python train.py --n_layer=11 --d_model=768 --n_head=6 --n_kv_head=6 --head_dim=128 --d_mlp=3072 --vocab_size=8192 --activation="swiglu" --norm="layernorm" --norm_place="pre" --norm_eps=1e-06 --positions="learned" --qk_norm=true --attn_scale=0.0884 --bias="none" --tie_embeddings=true --parallel_block=false --init="uniform" --init_std_qkv=0.0315 --init_std_o=0.0315 --init_std_up=0.0315 --init_std_down=0.0 --optimizer="muon" --lr=0.00912 --lr_mult_down=1.5 --beta1=0.95 --lr_head=0.00741 --warmup_steps=40 --schedule="wsd" --decay_fraction=1.0 --decay_shape="linear" --final_lr_fraction=0.05 --batch_tokens=131072 --seq_len=1024 --doc_mask=true --train_tokens=1589000000 --steps=12124 --dataset="wikipedia_en"
MLP neurons of a small language model. Each row is named by its layer, matrix (gate and up: input weights) and neuron, and shows model dimensions 448-543. Each number is 128 + 32 x the weight over its row's rms, rounded and kept within 0 to 255. Numbers have three digits each. A neuron's up and down rows have the sign that makes its largest values positive.
Before each neuron's rows, "fires after" lists the tokens most often just before its 100 highest values on Wikipedia text that the model never trained on. A number after a token or word is its count.

fires after: " " 30, "–" 17, "20" 16, "19" 13
L4.gate1153:114110171148117060145121129128141140162149159143127178114124081179127127147092111137189135195204134201153121109178095106125110136106128146160082077198126118182119150111134134107112162105182188077069095141150143150131106158121182126098155115089195190161097146149143066174107095117077135161
L4.up1153:131125137043112080146117090120150117088127156157173157136112106141146153104173105193090173078096108116147131146121132096122194142119135120158115185160106078092140126145127152165140140162086139116137147173178096158059087165129220161089167129193143120145103083154167090110122146113168152128

fires after: " " 26, "\n" 16, " var" 5, ")\n" 4
L4.gate2914:190157084138144130101100143124074142136085098129175102152113136171138115145150187127092140090119113117099121057132132124107107161097145132124135119167088069162092077184138144095140173126089115203184094131174126112106085101154138069137203101127112100140090099098140140164117103122082093141
L4.up2914:099104099182118140128175074159207140136094098144104084166130136173137156168141166161081152128119177112148108057130116176126112124158163069170087139117079102127118184158125113082092122132125099109090068170154119158117089156125143119105149168123127085118172158166114192104150175174094103133

fires after: " |\n" 31, "\n\n" 28, "|" 10, "\n" 7, ";\n\n" 5, " " 5
L4.gate36:098119125110042123152181079101155125074074196098153120120128117100152095171069114065159133114146148117178185184063169115129123159153099122151087140108134115169129166140164095157068102081145068147131142172153115117206063120111066152150082166105110139139141164197163089160181115126166154105
L4.up36:142103107163167068112118136085134164194206152110159173138114137142118103131128156134114131143061114206134115082163106136109094119130196099140164129158139209094149101112167194123124071124140124107159144105117176117123116099108150157121089148142135179151118104072147153143117174117097128133

fires after: " and" 52, "–" 4
L4.gate1784:082127097161191110133111152161156151126148095098139153113102160122152124111101169073128109118181184158068141178120110130094153121090147092117093084126092135125169076102139066096171135108165174142104105106178184167150153131081126131071100164149169153142144131127146029178122107156161130087
L4.up1784:063067151124110141118115160113082143102149157109157125084128155100171121188161124096097068129153133103145111147095131137119136088132142140182173141168129152101132131101151102171108111110094167188101149074135124145126153125116123145110132128150106096108041183153129126110092108135116085146

fires after: " " 27, "." 13, " ." 6, " we" 5, " about" 4
L4.gate898:110161122139147148134137119048094123115125196142085109073120183093114075120128101163141130115179127164113155148055156140120063111116090116077140125140162087089149054087109093141130203091084141126147068130121092113156139166136171120168160139101092100103110107130166118121147118088155125059
L4.up898:094193118142183142133184133096176156128130096182108139129128111093092064112056140131109044148086096130146169143128120133100162155142130110123182123085153144078151141145139108090121136150112083100127152149144108110133147080155102069097139094091068186127098139126143123116088129102076135110

fires after: " " 47, " June" 7
L4.gate3055:146158128114098101117143090138139085143148131088156137157113134077031112154176054105094060188124155173092139128057147086117137194118131118128142059100115194092149149120187162115145137114110067086147147169145109190119166111204152064136057135123136126119051125093135123144171124156206103079
L4.up3055:084106203118116125098143155071133137078095138136106116142077060099114116147171106098114072145108166164099100100120115094135157183098113116124131086123162116123136144126163123111155148135089114111143151101091112143078109159128101131132142145093190155177126105062153112141203118071099162154

fires after: "\n" 23, "\n\n" 11, "-" 6, ")\n" 5, ";\n\n" 5, ";\n" 5
L4.gate2484:142147122118105077110128116107204113155132121123150156127096122154157117102075117064087173140135149103126098191069146124113122188121102076147151095099187103067137134080091165123120075200116059159101113103156118169137165192114146147107144110134144122146135153187198049125125130141111136143
L4.up2484:139124113198090144147176161139077166147158054099144123137127139124036121169097111136135132171021148172097139151081173136141086120174129149131122130091106159071104149123153134119172136162061174110205109089125136106157119153204114054132165133126113153134082124101134115167117139160142094117

fires after: " the" 73, " air" 4
L4.gate2537:117147131084163103119146129135090140150131136146108082168154105062209148170105136129157127139174123141140121111090143194106171143129156140146145157184149133092168161126150179171169072098126105164160103082104154130136158134143072099118133115103089121100126047138159150102134183140200126148
L4.up2537:117149144194183119098124109128087183124139141138174134146106088089194146080078074143108091065152091114125078171090161163124112126081201144136128204176110125165138185139131083075140112077130137145132097079096125116111113079113077109106155116084082120112113133122099108092123157166074103075

fires after: " a" 33, " the" 15, "A" 11, " A" 6, " one" 4, "-A" 4
L4.gate1497:188168130153170176073107136126124069123120160115123169139085194127127092102078174101059141055135102182093160184162145089120145108104179135122148132133129158126097096157062105136132124136114083146156154122147066134150127151197130095135156151112100164092137145167156119167112151121150128093
L4.up1497:149175105172157173100104122146146120129085117112132137082123172082120111150141154185155141144169132170162178085159198088099104127149148137140147096142144113084113092091112088144122124110143113109169084096096158212127099166112106147084118065187107128071119164116127111100156154127080074068

fires after: " the" 42, "|" 9, " number" 7
L4.gate1830:131133110198115161166116052150130125154195174153119136146165168089144121091104124086098055028066143154122146097101154110121150115122148104125165103092108126149045134117125149149141087104093110166095098098097137108092137108129146114143143136109146114131103154108122152107100126116122145063
L4.up1830:127158188176160148148135101154140123163136098046148115110075116113147126180178147130104145075122194071182167115109159121173093187170176129110118155166126111102073113151095147153170114156102138130132152067076116098112148103195156126140068212158089157060114133171115167130121128106105161119

fires after: " " 43, " |" 13, "0" 11, "1" 5
L4.gate1069:146122134078101154112159168119172122132069120143134191068118134141090100058124102174086083119146105156116125103181112129147120104082134130058118103136099096154099140139139089165132124178119094137096124111231145096103109118145160116108123134124136154154132098124122096140146103126103091195
L4.up1069:174182118115134196099042165184150160162111115150121143138135187119126104115146105163066083145144097189114130114175136052138086103108112181079104179125157179121092109102108152152111144130101115060137140149134110142092134159160170081097142070160085101146150058122125075080069117165081162157

fires after: " " 39, " |" 25, " a" 4
L4.gate2441:122160090116152070116120151134152068140124081128134166162071125107125122107094129097122111125136083072120142076086181130177178106089132091138084101128097123171172131125144135131147205098158119130109073125158153134184187101129130145134135078106143173153130145141151127115167156125094140098
L4.up2441:081165090108082098124183123085179086160169141142105184126132142107161118130159097120143095149119115110154141108178112047191129198106129070095075116166176073188097108077136088137164128122079034101162109191148110180161159120128099116126096099096127108102129141148133118097139129144106128106

fires after: " |" 27, " Liberal" 10, "|" 10, " " 8, " general" 6, " Democratic" 4
L4.gate2809:151086150137132093206060144124058154190136094112133140094136186101143131107086142109175099159084124116093120129088150156124171193126158141192148088118095114119066094119152145119164182094120186155122159108158099099113136131159168145183090132151094134078157107107180095151113122071062095077
L4.up2809:125175182139138151128133141103171056153133089103163212104192144158120122125135117117082133145134090128094124094101168115172152182120145132026091112121157147143112136085129172124140169122073124131165093111162201119199079077124114111107110125131239191130120063114151112090080064154171091145

fires after: " the" 35, " The" 9, " in" 5, " of" 5, " |" 4, " a" 4
L4.gate1173:084146142169071197099177184114135144170185099127120139111137121128078144124093107124127112084147167114135190165139082134160132106141150140161166125054059086163124129103133108183119083124122166172039102071174171119134120125100072188107146127195200153148098102164103140140172105116151157093
L4.up1173:169093099130097124177141024111144148073083128116106129114139112068208133145125118096142142158133108139107109100117090149087149118129159181104219171130110137092088133122110087180085132130103069136090100177106165126138188127161172120119117102102056075086082101133111175152092097173119187139

fires after: " the" 25, " a" 11, " C" 9, " c" 9, " |" 4
L4.gate1288:147147097130124137087131079128089137131095100138091141138057096159115141125097159141130152125116143105132177158061134152144165126129144145110080131090121090097099119107105126112100141135099142150132143149120141099112101185083093106123189102121134058118147152125105088107149088121143174148
L4.up1288:131162124114130145130153135130127126089131119122120125089085137114091110100151126176100125097182078123185178118154128126130126133059155140114148112116136122151072087045096160100082125128114115093126122139161121120028142082096148124139243122055139139122190098117154185143129131154163185116

fires after: "\n" 47, " " 9, " |" 6, " was" 5, ")\n" 4
L4.gate3045:187133175088145084101117046085066139122162137119173110114138190175120100119078087112090095136099144131135172164121134107104137088148118179066137099076118199142133032158128100085131148160065163114135117168151095116134098109146165106098150174133125166117123110135107086079101131111142152125
L4.up3045:130104093089125055082117125081098119133127133176100161101135108150136160127108104093122113159173165120108104112130141130116195166185190133146074109179133142127120120096084121149130111041150127125133083113174153155160092067136119110067115134130087097181116113087173095113115076119119172121

fires after: " a" 59, " A" 6, " an" 5, "A" 4
L4.gate1134:146174151112124088140112113171141108156140133136125124116058131126206152142045177125134113131126133132104128154095064104140155123081104168144093081174189128203102140168102136090153118147103149160168157139127142134089135148109101172103121133129115141043134131127160183093122132106133100110
L4.up1134:166136115157117105174149120097168127122165157194142134160147166163097087137088113122125130113151099128203113112171135139169178176086120049126154108179140116061093151102083064104096095137134161138164115149158084122093134170118175157125144163150157099148152101157109123118152123135131173080

fires after: " G" 18, " p" 11, " sp" 8, "G" 7, " g" 6, "am" 5
L4.gate596:143101145088172125132122131097182201148122117146132118090118095213098120120149127076072080105099112173124078078125152144189174127100159096159144086112142100137144063158099106193133094102103114120163164169126145123119206100080141176076092129144139104089131140166132118107187105128101187101
L4.up596:101135106106097091168113125111131134107116166157154156137128118140100168114138173160164163153128178125097161075150134097122077148132113128140095164107119150076175186098119136106079136120142135087115142112172095156060112163161171120161152119104140158147193076108102113182099165144129133163

fires after: " and" 68
L4.gate3051:150088204208114077149068176133096116196139160092153131105137173145162143076128115136125114155126149169114069086109093121101169127148185127146106120134079108167180113142098152090152105116137140130096170123129103096163133150152147144094121162189141151097152098150135073182159139072225155144
L4.up3051:105090117167093095075073172153122133095110182143130170108157113094097107134095112119077139105090092105153098181144165165133159126103139131148085168142115107081066145117146142139134127165103162165167124044138115141160113120084158129123112154093103123085179120095145077162086112095200148117

fires after: " the" 28, "." 17, " a" 7, "," 4
L4.gate119:109152047093130173124106127184158145175134107154120083116085077149089149154133128150165110152130104148112129151098122098076127144116084167192096062109145143142136109081125167140185176141148119141065141092119138094133155196080131069140203134149127074118175085073105105160149137191133102112
L4.up119:110115147144091144132135140157104103130128147100085150058102144030143107156110083153111096055178139184164122154171173122129129147116170074186131131103139116123148095139131103129177112168116115154131066102129112118078106108089095122108118101104126108170092107126098066220124117175107137070

fires after: " " 60, "." 5, ";" 4, "-" 4
L4.gate1921:158120151155192138127132130144184140117177162119088148088100115136073114123123132104171120079156121145082100095096058111124169143149171135179143166111104125125154130128197087094108133075112116082164151109141134161106120138179169164188118145142124167131150074152148138138191095133027102161
L4.up1921:161116109143152114114173100118115089086209070126131117167137106111092101140120181105068081110114156163102094122113149110116115172184158141164128102131159085077082155153137135124117104137135166153064156097159170168082099116115165102054148121115133123105097147096119093044153133141118106111

fires after: "19" 28, "20" 16, "87" 6, "18" 6, "90" 4, "22" 4
L4.gate2813:168162146129125152122156084144147163097141142179125071091098090130120143205122096154185097086068119148154149159086163117135201084114156132148187189131094145096136093146085144109110144133132099123071144115179102214094120135158146120154145126165149175151209105093125185123129158154196168126
L4.up2813:122153136121115108124083095106090112105135143121074114152088148106105129077147117169149158145104196129130104149114068145145150139077119169108077127107101161107113110167127119081103127108070202108144093101164202144138096109149111081129107131134118079077096137189172063042104150113175168191

fires after: "\n" 62, ")\n" 9, "-" 7, ":\n" 6, "field" 5
L4.gate414:148099080159134179124150140129175110105080131108169175121033127065095128148091119154161163169098101099119135124114150135090119128155101120163105090138134081103113136114125133141170060086114106165153138189160143087167113141127129043114127110161162150074154140175106129117119083091117109094
L4.up414:201109117160130126160142132108141116115130123127049150111093092099128137117106114132119147159152123156079143110173118120108132110110206221140145153111097106076136145154116180080205103144123170110117092156163174153193100111182157110213150109156112098145100100162125068145100100099084170168

fires after: " " 49, " pro" 7, " ad" 4, "-" 4
L4.gate1129:146121073140157133124125109104190101146120124061117156105101143131115149141185134118134144145137114155169161108113162088116152122145132074135100132117111177141119120146116172198118136107099095150117085164115095099165125142140202157130096080151133190155147120157165160144089085128059151180
L4.up1129:112166172188085126113142156131117121080136173156145145190184147133101204177078146146117104144125136126165127141103127112175115181145109171163170148082134096090129112134149169168079089157161177140091104143121148139104133131109136164104137131113130079120149133090116124150117091064144124131

fires after: " An" 16, " A" 11, "A" 9, "-A" 7, " an" 5, " a" 5
L4.gate1752:088115111151117098163118067115121086160147136098103116168119118154177127123061158138178114129118149091119155161074106124140133125167085143078095128155160154110150105126109163073197090127168093130133105069091102144113192166098117109139122074157152105116104095120114122082174102115140120135
L4.up1752:091117188130108084146149203117216138106135129152083158141178115186155100086144069160151094157125163089122114142093130143124152078101150119080198105105157158120152090123124162124086113154139062162112113160093131151184160159073117149127110083120155157103122090184164124133133195110208161161

fires after: "20" 52, "–" 8
L4.gate403:097122144165130153144107151108198131182159139161173124134143100128128136172132153140162148174145130118132130139095087107167084156159150164191107127114136061121177173160118086086152119124146132121160093155143119073112101087171134107123159168091121144102152147123154127094141120101134124111
L4.up403:138127206151122116148134092169114082112099198152184177154089121157118115134145108103069175146189080175086118127132130139122106102085199176097120096119192094151089105169120154137089172104151171150149142103111094168081159067121101104121092206160107099146110153136127105088113152191108107128

fires after: "\n" 47, ")\n" 8, " U" 5
L4.gate994:097159134130129127108154116139159092183142128143082140167065150152128183094146098178122097120172192114117137011090117083125130103182058182104119087175114159154127127169110122100112125100172144146123101060154152133142143121186084104118156177096121165080127082080083210090128147166119189152
L4.up994:140150206168120041139153134135132131184161122144150152139095116129154124135132138169094067108166166132092089138114068149162157133138074152190122131131138157127190132171130194114083101093116123164123151081145156061110176152141131092120156159113162157134118111109159172152118075183162167144

fires after: " " 42, "===" 9, " (" 9
L4.gate370:138128153113132120078175170124115105115094135153151178122110134124181078150096127113138078163121136188128124108091105131205207183119129176160133129172065126142117161119143152166198164095131139199113116139130155134118181131121159105116132126161198131108113112123155077117136138161094061140
L4.up370:134090165159111128118168051139155156105154089133139063115138100174123136172076143123100140144169158178122159144107178127127164118068111120164098175154072158132162137158124144103152175162151112057093112095151076097148019150089163124117145140143093096142130135181111110127104144077137114143

fires after: " as" 17, " the" 13, "S" 8, " a" 5, " years" 5, "N" 5
L4.gate2676:174161184128149088113105112166146062114122146062127132099115119138142146151081068127176126113113088152134187116168104119072126159116091194124127106154122066134100129103141080108144143112117151124172112139181126117189120134154135117167118073100169166126119144078169178139148122139147108172
L4.up2676:189166126177116120126148120175140181144088194061169169106124104099176138137122066076154149109178107118096154129126098129075105187122110098122168111133124068174120138147164113174085131153141091148127149054124141128102129159083133147109127130153117118115116192087164147164117112132141148124

fires after: "20" 29, "10" 9, "19" 8, "14" 5
L4.gate1813:074152164154088140123088076120063112128111108109116089139174140143103150178183115103177198166154131141161083159144184114149190127145109140113137137111085124158139126079125174119113116119103111125110131159093139134119109132078133109109139101098139174174113050123166145083068152080145132146
L4.up1813:142088077151090173118105173102151119104140121082120065122096170130128100143125098089187130169108071138155089136126128131115117177121108137120116118122203078157129145114095111118083162077137199128124109081094108116174130129142177136099123174058157169152212141164148165074057131140163210122

fires after: " |" 43, " " 36, "0" 4
L4.gate649:219106135104196149117155089164105154123150093135127126177129109104112199167116128108073105138148136104165162142043124131093122145143176138098136135147165105084116149103147142156105114163128104120168107192159132136172105141166056149118146155143131192161097169133192103153121124180154139181
L4.up649:090118087136103165131127141166108179094131116142133161132120149121087130183079101106134202177127105123129087164156108102101146123147096082099152088177215105100154135134183135122103103099097116105098173093117104107171127124165140134138143072148138121147098085137133139167136080094142137203

fires after: " " 31, " votes" 12, " Turnout" 6, ":" 5, " Total" 4, ")" 4
L4.gate2388:123188186160153090145144168121103113095124107133065131123119134168154119166075092146148106120150164152091162177108092128174121178120142083137133104162146155157025122161090145231106175112137109146099160118122111142154120136109114138153142075123123183087090109127169104147095072077085160139
L4.up2388:100161118174176103153175103141196118108135131136191122061083168121190179151115138045094167104114225148107138119116109111119125184146143123115108114139213095120134131152099140152093170109146091102126105123101099131168175124086178143142121121137057076112191130173151108077152123100186117170

fires after: " the" 37, " |" 9, " at" 7, " At" 6
L4.gate2602:154172089160136102102119080145159120146163120187136136119134072107146101133125178176135181143148064140032144107102129137132114070108122098125129142109123207179092088133114088107151121181128146120073141119110172126116142176164118150100103098111220094086101149104135088158130186120102117111
L4.up2602:108094152149189089127091055100100062092170115105093167131106111122168109155177108100168061109113132145181122118168079082154086150124088104073156120137140086112106142166155120104122065121119120068109081127147091187107137192074113100181147131093117166151136089119163140138103124060080189119

fires after: " " 63
L4.gate1824:119093116178161106118163142116201118149152125104123105125126146158126126172077154121113183150125120162067122163197100093160136169152090106145157157115188115151124137129129123194165129139113135101170153177137120083106117143153173118158068185077131100184125125124159118144155145164122101137
L4.up1824:138110118134091086165091091115085125114123113157148096117096187184069082101141165137132135095125145147101162116096108081097121193124100132153140105120120135127154105149098108199032111106082185181151111123156084079087099133078105089084081111121158153049116166104119113148123128152106098121

fires after: " the" 28, " The" 13, "The" 12, "D" 6, " " 6
L4.gate1596:151123128142141139140123098094099167126135107142138105131129142110162131127100108101104154126158116168121137128069182143127129151055130165112151125119181145154127183131071110099116132135105106107142122115137134137135117064122130133104093132132090104115148149116202130105143148094100145122
L4.up1596:085122095067145165162176143173140171091144070096061157182132164107138181121112167119132138131142140108127126139122139150212136186095115159068148086156117160129103192079131082181132094183113169104130141145111151156144135119099190112149114145152121109171114165129144109092140109115142102153

fires after: " " 71, "–" 5, "." 5
L4.gate2942:099167190134112123151138056088118148108153125156159111146179125105146162118083134151130078099176164119106107124159186095132103120098154135182128120140162174097151095121157104112125156125148095051174177111125111089152120155129136113108111154157146093150102117079131126131090097152122092144
L4.up2942:064119153161115048138103173097155148049101213173117108127103086128145132125094133152134154139177180122131103121141164146114124105109128095119111094059145150167136166127158138166124172158092097095073093081093095139125138143129153115158198126127100081127082079111145096123142108116135164117

fires after: " " 46, " number" 4, "," 4
L4.gate1606:167103175100207097128133117170163113116119160129133086111144122142156158139108124126189147072099144154055100118141104151117114108167138074091090116158167161121102121140155086134156129090051129114152173131167101140092175109170155161090090089143081120120120103157093143070119047099112143095
L4.up1606:168173181118198099171100113148144073168109072141157092098158099196156135095165197185143127138119129141033156139126099105155102118178110130158110130102115085081169085124106148078149123093082174136151159119148048186101128140108158146115119185134123134183067140127086150120182142112132106141

fires after: " r" 18, " R" 13, " p" 7, " Br" 5, "R" 5, "-" 5
L4.gate792:136091130094149152148102101103122082120111128135163126142117156149107088093114132131103104096183157140090105140182137132125168111109205115191093156097172071065134143136143159099081159106135095118121120128165065079141094132145134077085140182166106074106111143165176145130134140180170083125
L4.up792:141177119112098119169178140129121082110137131149164166139142112121071196159133121130164145105167133104092129147164137156102129113116160089174129123037177094055160075124150138120131124137150137129110110126173110178180116121141148130083143140116124043157110176146142141161207160119127089118

fires after: "20" 41, "S" 6, " States" 4
L4.gate1638:140133127123137080131132101093146133158108108127142089076093125142129180058119161119150101172090092184054090098130127112124150140146192144140082146139167136157142133128162112148196138114171085125186147143152131142105125159083118149120147139142109152083169163073197111137126144151102142155
L4.up1638:145150129120068177150114141163105156113065159104167145112174148112135110088103103093131126069093078155173155104156153088156144124103144125090191142122172134093124137129142067141131145158161131134161133068131111128102111084118156077175112081156125149111096137120123178091114124153151080110

fires after: " the" 17, " a" 12, " An" 9, " The" 6, " an" 6, " A" 4
L4.gate1002:133094165095125171138124183116140132122160058131129147201136171102161130151131090134136075098196136071165127160183185076086118148112102192181170137138152097110140168168096113144110119099165175133082122088107155101123139141168110083156103119100143109140119113076110109159137160137127143096
L4.up1002:132174120132138118109141087185145105182132118126094142134100128127178172078131071113139115143167136112154075091161145133113125124114075077167138100187132120127151092122156050162132176094124113115172161078137124143147132146160067167098091101106124091158069108107076130113125126129104160139

fires after: " f" 23, " F" 15, " G" 6, " p" 6, " P" 5
L4.gate2091:151150126119170124162115130153155155159096120119147161128082102156096104134119152124000115055173096152123172134115109114124193176105120116134099117142186228113146121097114130138134139060103180082127105081171096106086127124154188086126153135128164091143125116112119095155096161184209163103
L4.up2091:148034108101187133138130161084099158071121175148081168120136167171103160095137117156073128094142181147181085041114086117100159137065160105135146169099168108147130171150117122116091158141167131052179178124035130168102098159099132101152151140167166134114156144137094140109128114121186132141

fires after: " the" 21, "'s" 11, "The" 11, " The" 5, " their" 4, " his" 4
L4.gate2082:168129121136117167133154072104113191143129109150190114102105122118078080153120093109126090085061134182096148118108170108113116161136107156145139092063145095121155047118164064143184132147140179108122120111128134147146136063148137087127066174142111157089146137127129127145083130154088155159
L4.up2082:145108166119147154189128037108111134163178136096154133084124107150165125098122152124118111091106129108124164125159085114159173125130103180099135134096139107110172068096119095157160105112186156111173118121157160108127180176109130100142147105142138135146114139124133125093049119100135139185

fires after: " to" 51, " and" 8, " in" 6, " or" 4
L4.gate1132:166101114102064109111147175132090148136124101111114089095145142133141124197110142115084086135121108105107145096139119152132114106134150143172122078174140121136114134127151097108154145120159142113122083173125182103129197167168065107147128092124174109127145138116113069215101171108106108165
L4.up1132:144071094165124077153129135117114133155153146129158181115122089123163095129139102100136033172154074108155088085056154092100146144139102107121110136131193112165066151120168103098096206128108175115171096164147107118152104112181132136139119075174077190131113158126138137125133140096101128132

fires after: " or" 19, " and" 18, " f" 8, "b" 6, " as" 6, " to" 5
L4.gate1625:183124157103139091087133063163131086152117126088110128122135187120179129089162131114179117149173119119112117147084156163128087096126141089140147146143110102127150109163137097148169108068111095150108132162128115125087139137135163131170142141095065211101228125154125139085142072139165171087
L4.up1625:138141097187149113169119148163177123073201099150085151162094131127156174060197101114110189155162097119137052148120171155144091144100143140112142180114095125105142093157169126103101084092132170093080159120138087098147139129164108163129104064051109169063164098110144134117134114101167089120

fires after: " b" 24, " B" 10, "B" 8, "-b" 5, "-" 5
L4.gate943:192129179124129132148158094082155130171113157144125139104146132117155140124156126146149125065140150130090162175128139101116116156143084148136109198105097138076088124106161104143146079112115100136141054135147091158125173153161173095077115132150140129103097086101175151110145161068124090086
L4.up943:141109131216127113115082073164184091142125096137123157156175120124148140121135121122115134118138077093144125139103160125171097061091151104094076147115171152049135103155162176082102114130104150142092107162149121137166083160182102114070147197111181148195127149145148036079147130106191060112

fires after: " " 28, " H" 8, "," 7, " B" 6, " S" 5, " P" 5
L4.gate116:134118142110161128097113111098208128128113136122136138194083138134117131149117100156047104137184147161080210155119052104105120164099129182085124154151119096131200132100098122128129196106173181144105153114074090080105123149142179189094157166059068102126085129120110101171185139145113162073
L4.up116:095098088094139123157192125119089106099116139143155097128102143181099116117079160121123103155188102111149133130111098182100189190178083122122135092113113103143167139096130160098075108108133082141105090109103102060066173180131075176121146074106144134128141099095069141094084102100077177083

fires after: "\n" 22, " the" 12, "-" 6, ")\n" 5, " under" 5
L4.gate1044:135160089116168116125135154134082132114109082114153168210091151106126129184127111070098112129144183090121137070132103155078117172145138193105127169093108155089195175189115084081144188155066137098157026088216144141132106149123132092136126176076103121095069092171129147138114155152131143166
L4.up1044:121182089097116115096144099123158158142116136132171112152166067212110135104164164092094143136180114124110092195112102128090181082135169129087131114097150087085096151135161092131104094145117185127149115099126142114158140139122122082121144120078101142119142088129144202095145172141139158106

fires after: " N" 14, " C" 14, "\"" 12, " F" 7, " " 6, " I" 5
L4.gate2685:129167135199112077169191140105173127167062146077115133138077053102189122159069163120086092069161063181117138079087194158137111099165096126095100062086129129084138147068123109143134092097137144145059122153183159093161160115135092086201150143146144134054134122144196152149105166081131109104
L4.up2685:083154118068096113046097113140152095136066147078156137177116151140139106089121152124107102178143125109167069124065077082165169147128149152128134147113137092138197127138107081121140145097182118128084105129195160080156139139131124115121066115053158128147115118158159110137123145110137105156

fires after: "-" 49, "–" 18, "20" 4
L4.gate1258:086171173132053153110145140173147125150141129117170141149162144128162117116122115107209093127117081106113141125142145139095099195136096123089071145128125143151165087144102117093142156125198112110147154078181108158147116153114099159112093103097049169152137119126118109110141132161121117115
L4.up1258:158136140139084134144143142148145154154123123128187138087096103137130103089102122115116157059151136169159113152056175138102107036116167087097143154093168113159111098141069056159095103105127163131040131116204170133164091113080192131112077105085116190158219179118122083133202175157107110096

fires after: " " 50, " w" 4
L4.gate1046:166201125107107094062133117178137147151078129123178118095131188149160111186093162177109145081125154125088124110111114189105157113173159145144118108133118182127135133164122185105086090174101089077206158052126154119119143167140103134112109071095100158138135161124169101079049130127080100142
L4.up1046:179115163089110106113138107155132112166165148130144147116127158203204098130124082114207104115067160129118113136101163074154145121124172128159139126123206136139216124172148123108149117071145154087135122093115118068111147131154140126158154105137193108181168142101120147121116116150133135218

fires after: " the" 35, " An" 11, " an" 8, " The" 4
L4.gate2464:122140187099134148124072180140133077059070094148150194116151134066146120117103121144126081115095186080137074179167123112112082122161071134080096090091144166172107101139069143163087123167133128174162146103116146108178134155127082129153121087156096118127126096116102169151088095074096137153
L4.up2464:178097104156114101159097204110099134141147119120153150117127069095132177131143110153174053082175106120144102121045083099182077112132142093129108126093132117111168175107132116112131114072152170163118131142109128101146182117129138163083096077107103115088168051131118168113087096100175125174

fires after: " the" 75, " The" 7, "The" 4
L4.gate977:111123084091142140121100093120080187149155198153140135147098088146104116063093146116185101096132073128169170115141130170106166147107135122168145161092182137125087112155121101134103089148107136106101126072102133144115128080185059135144141104177135112111172136128095123108056094093124131096
L4.up977:130135117150139157103135164116207192115149167140188120147066139108177124108127159126170103082113139157129111060145136092125140131106131126152179125120133136154044115152120154119139120120157126114118169099031087142066097119174118146120137139136177125119126161124142148111144157132148135067

fires after: " w" 14, " r" 11, " m" 10, "u" 5, " sp" 5, "R" 5
L4.gate2393:146132070083200147128137107180220117142118085140131135108114104112100110151125175102134120117146152131183154090202082150164115101107128137106116129094121161112183125140166143139123089098116122127137122141169077119129135126094154098110151084202103098122122179108092120118159104133152109074
L4.up2393:156192109165114104140137141204163063115098197145141168170082128161125150156128143132094117126138152131138175051147133136183110186073058122144105125101144155085105092097183078161120122106125137144066100112131142124079195121138110150110168133163121149129158159204111142100092099136135169147

fires after: " |" 56, " " 8, "1" 7
L4.gate1100:166110153139172091087105160153131194114130106149163163115146137154168163141103100100112104096163076118125144116215119140162171100171146139093110161158105169168098103124163108102119126170149184137103132108049122069134104149133099160142066112136108122131135120189063120129079189113146089098
L4.up1100:112108139095148069167154191140138156213083147150127126107157146115101096064188112158129132155092090114110106131136119139116130128090133143086102180123219106126129127177094122103098123052149069122075202163161138079126103105174096181136221167154112181147108181151140088150194133151112122145

fires after: " the" 25, " The" 16, "The" 5, "is" 4, " rail" 4
L4.gate1181:168130183102127088101116125099167138101151088116158148130112131159098075118106152132168084129077123108090129166122136126115095129106131161131151132093091163120125133119087155074124109078137115106143132116109125109193183154143129130081145085085134150114168151131155193140109127105122166102
L4.up1181:191110215060128116153121082151178148095143148125107167079149149104226103115116173168179148117116082147102145106158141130135183187134132115161109172102151124163087129155129143088107102067144140064045163086075121074181150159140101097094152130121088134164142138132178141088133135138105097110

fires after: " the" 46, " in" 22, "20" 4
L4.gate2085:124096163123132125128096134136077126124101131124157153140108124133138132123079100185070100126092138147082094142144148152084090163110141138113165151161076153099126129119148155141183119124120138113089141084139179147125166131073136123188130071104187132048078112146153167129127114110140103139
L4.up2085:084181099123090119116101132076086156097117139091133140131147098158148185155149124125127147081192122102130154149072155166146172126133168162088187127133152097093102154123122080132077135062094098173097056100069163114179170141106132131153112133087122126111084145126111125097090075141095091150

fires after: " " 36, " ft" 6, " |" 6, "10" 5, "ij" 4, " in" 4
L4.gate1889:165134065127142156135158093169161068090127145133141088158102105028048142131066145150089104156128153157135137127135101102120009166160173121100173107115152152167102137131114109116151091158135165071101110093204124153094059177076161129070148090152133153115163084120138121104132126105097109172
L4.up1889:160130078185116091124118095102126130111097144091154111089107204102066124167160112069164179171142133125110151139150148129131124150141093120019161170143140134091077153101105179146092083104111072091164121134101148160169111152138090094101155118124084182148148167185125046143167128136103139125